Weights of a small transformer language model.
Size: 14 layers, width 224, 4 heads of 64 (1 for keys and values), MLP 896 tanh GELU, 8.24M parameters.
Architecture: LayerNorm before each block, learned positions, biases, tied embeddings.
Training: a variant of Adam for these matrices, 5666 steps.
MLP neurons of a small language model. Each row is named by its layer, matrix (up: input weights) and neuron, and shows model dimensions 80-207. Each number is 128 + 32 x the weight over its row's rms, rounded and kept within 0 to 255. Numbers have three digits each.
After each neuron's rows, "fires after" lists the tokens most often just before its 100 highest values on Wikipedia text that the model never trained on; "fires on" lists the tokens most often at its 100 highest values on Wikipedia text that the model never trained on.

L2.up115:081104111099116126098131178079137161148112100122116149146134115098086104104160090129110122085102211117141179139075094121108125139170167135169146158142139135110215121156069141082083108143164126171134170086161096170153115204160067106123185174152112124151125093146150055217107176132164126112110175163088109144139109128102098162103100056104145092094120092132104155127161109111108197118109
fires after: "\n", "---|---|---|---|", "|---|---|", "|"
fires on: "|", "---|---|---|---|", "\n"

L8.up353:126095162135073129105152183132103150176091150140115176111077183145131146137123146132150143099122137101134124102112138119137132095173160086148115175091123192149185169177156132076164094081170082117174172154145133185120094118149127158076107068207211085134132163110146073178122128139099137130097116208119169099150092139126186100120098078117156112131129139143139092161172103125129098111155
fires after: " |", "n", " di", "min", " Di", " S"
fires on: "or", "re", "ar", "le", ":", " E"

L8.up135:172162167178146116139109126100111117139108102103139110142155117112131100114134143133101094198097172169159084079086137141147097126105058074077186108179161184213115139153156169088148132162157137086159147107132161174147083107155133107108173135098105136156167075095140125095083142103141139158122058175104088133094167071156063103166144081169195153134141151138085123056156148136147109118141
fires after: " to", " and", " with", " as", " by", "-"
fires on: " a", "mo", "o"

L2.up422:110091145072083125148089165093112125175122189134074155175097076127133080120151084097089151085106194114125096120083139166159139083159096170200145129095103150167120118145054096079127059154155173121171168111099078093128151135105076110169149120149130142138124126122144145166116165145113120119115110143130121115120089108115115113118137063122153172133071093172135140089165147149121169130087
fires after: "\n", "|---|---|", "|", "---|---|---|---|"
fires on: "---|---|---|---|", "|---|---|", "|", " well"

L8.up319:130156177155078132107099136082137107180144128139093235170057156163197145168156104109149079141124175162147126112150128148133151098115121143125150184104180172150100095122087115090107081142103086138114174131151103126145066119215112117085115125137078104054127148129121103199172139130160116130109124162170164152202122179136118146125096112113169074131098144073110144142104109132114093178139
fires after: " |"
fires on: "\n", ":", " May"

L5.up491:184109141117169081138099137150138144158139140168167120123126107121092123091170149124154110126065168200136191172142118119159090134164091125122151121146088131077228123078092177147162133132127202069150131190107138123165171137144087134112116143107058100127132092100099117140110141124126116094118179168112126187087109111171144130140163114021132147106184172103106136071144120135171165122120
fires after: " G", " C", " T", " Bo", "y", "o"
fires on: "re", "th", "our", "ur", "hi", "ver"

L5.up818:203125108113126123155162106134144088083032087143204126141123126135149122132136129190142096098111111106159098124158144105162071116087184192122147103132135117122184120047111094163058102137127102078115127159164142122113141169151173093134104135137069140110061114107100161086115115131146078144134126136064164143081097145080154067158101085087137177138164135153126187120141111125160101159065
fires after: " T", " M", "M", " G", "ch", "ist"
fires on: "on", "our", "ay"

L4.up445:156089147108076111070143097112104084163162083133148096148136163098124099167146089089127154124081144162179132137184151066138129113173176188156091142128173130108172105092107098132104113164151105108151159145089115139156178143154109133138114102056098124115166108099131084182161111063125103135136121142072126158146148171069093171138135121094135086112081177107084118082127092189147142110177
fires after: "T", "P", "M", " M", "N", "H"
fires on: "e", "en", "ri", "r", "h"

L8.up854:156141159115073135093103119066131141118104066173150145102134178137115068129170211118097104150095133149163101121167105167157043092168086080092093162131154166157150135156194138135181055147144135122175165140159204182131125115166115118098156118084137095173116112083073098119082113086156139097084087125110081128102122141106085102114100183126128140113072118165130149120199137142080166090198
fires after: " a", " with"
fires on: " "

L6.up246:080091159093160161102068135141135121135116106095166151103133145127091090103118157135130177182157143128096120105097081156147076121074147101133128175094115098124176124141199149088090093126169147119156123151152137098100222176101072162132116095118152118164117080145139084119157136078147121102142132102166135113064141153109115068180108186123111122124078206076114165157145188103124133134187
fires after: " "
fires on: "ent", "app", "[", "'", "ve", "ab"

L2.up881:095141114143078126185129164114112130185102152130143170109084093127125128100156099129143144144137188136089169087087132162167085081165161191166146129135110155069177133155101109085150124101113145098094120070136136121163113189171121092076158146091163092079168128145151088163183161100154105155105103117125157097189152146107103176100144078138184120116100057089144139049140140160111135103106
fires after: "\n"
fires on: "|"

L6.up712:130118123151111143115137137094167123133176122130080132176113133159075123173136122100177131123145152177107185131163150096173122071209087138138169171143089192154131156139160166148191095140139150121122113123170101074114139157164105156153175150088106076134127150138052075144116105141156145091097142136097131142123105131076114141102097184147136130096130163142133186140140129183091139083229
fires after: " C", " P", "c", " the", "C", " a"
fires on: "re", "ub", " di", "ur", "en", " Di"

L4.up630:114117086123108161096116118115128178122146160089083170161129149115122122140135106161166154129195210127121113129077107135129095157144108154147098107174096159089165125171103149113105137186138118143151154164167162110189106207168064123150137182138111120148088093161156085125116150135170093141102141160081118123158121118086139179123144134166142106147120071080155124092158145148085169168186
fires after: ".", "\n", "---|---|---|---|", " a", " the"
fires on: "\n", " \"", "|", "---|---|---|---|"

L5.up864:089143057108108211112067181038113102165125128084143148169100122133191126086121139096069115173080155118166109108136081134135105141130108156138151160087133154146158148135138137101114133137110150133179146175159076070186098114191077091108164101040140130091107120171115127120205105137169140142100113185141090125068113102167091120137137119147173089135144099114176169205111137101101128122111
fires after: " |", " —"
fires on: "\n", ";", " |", " ", "u"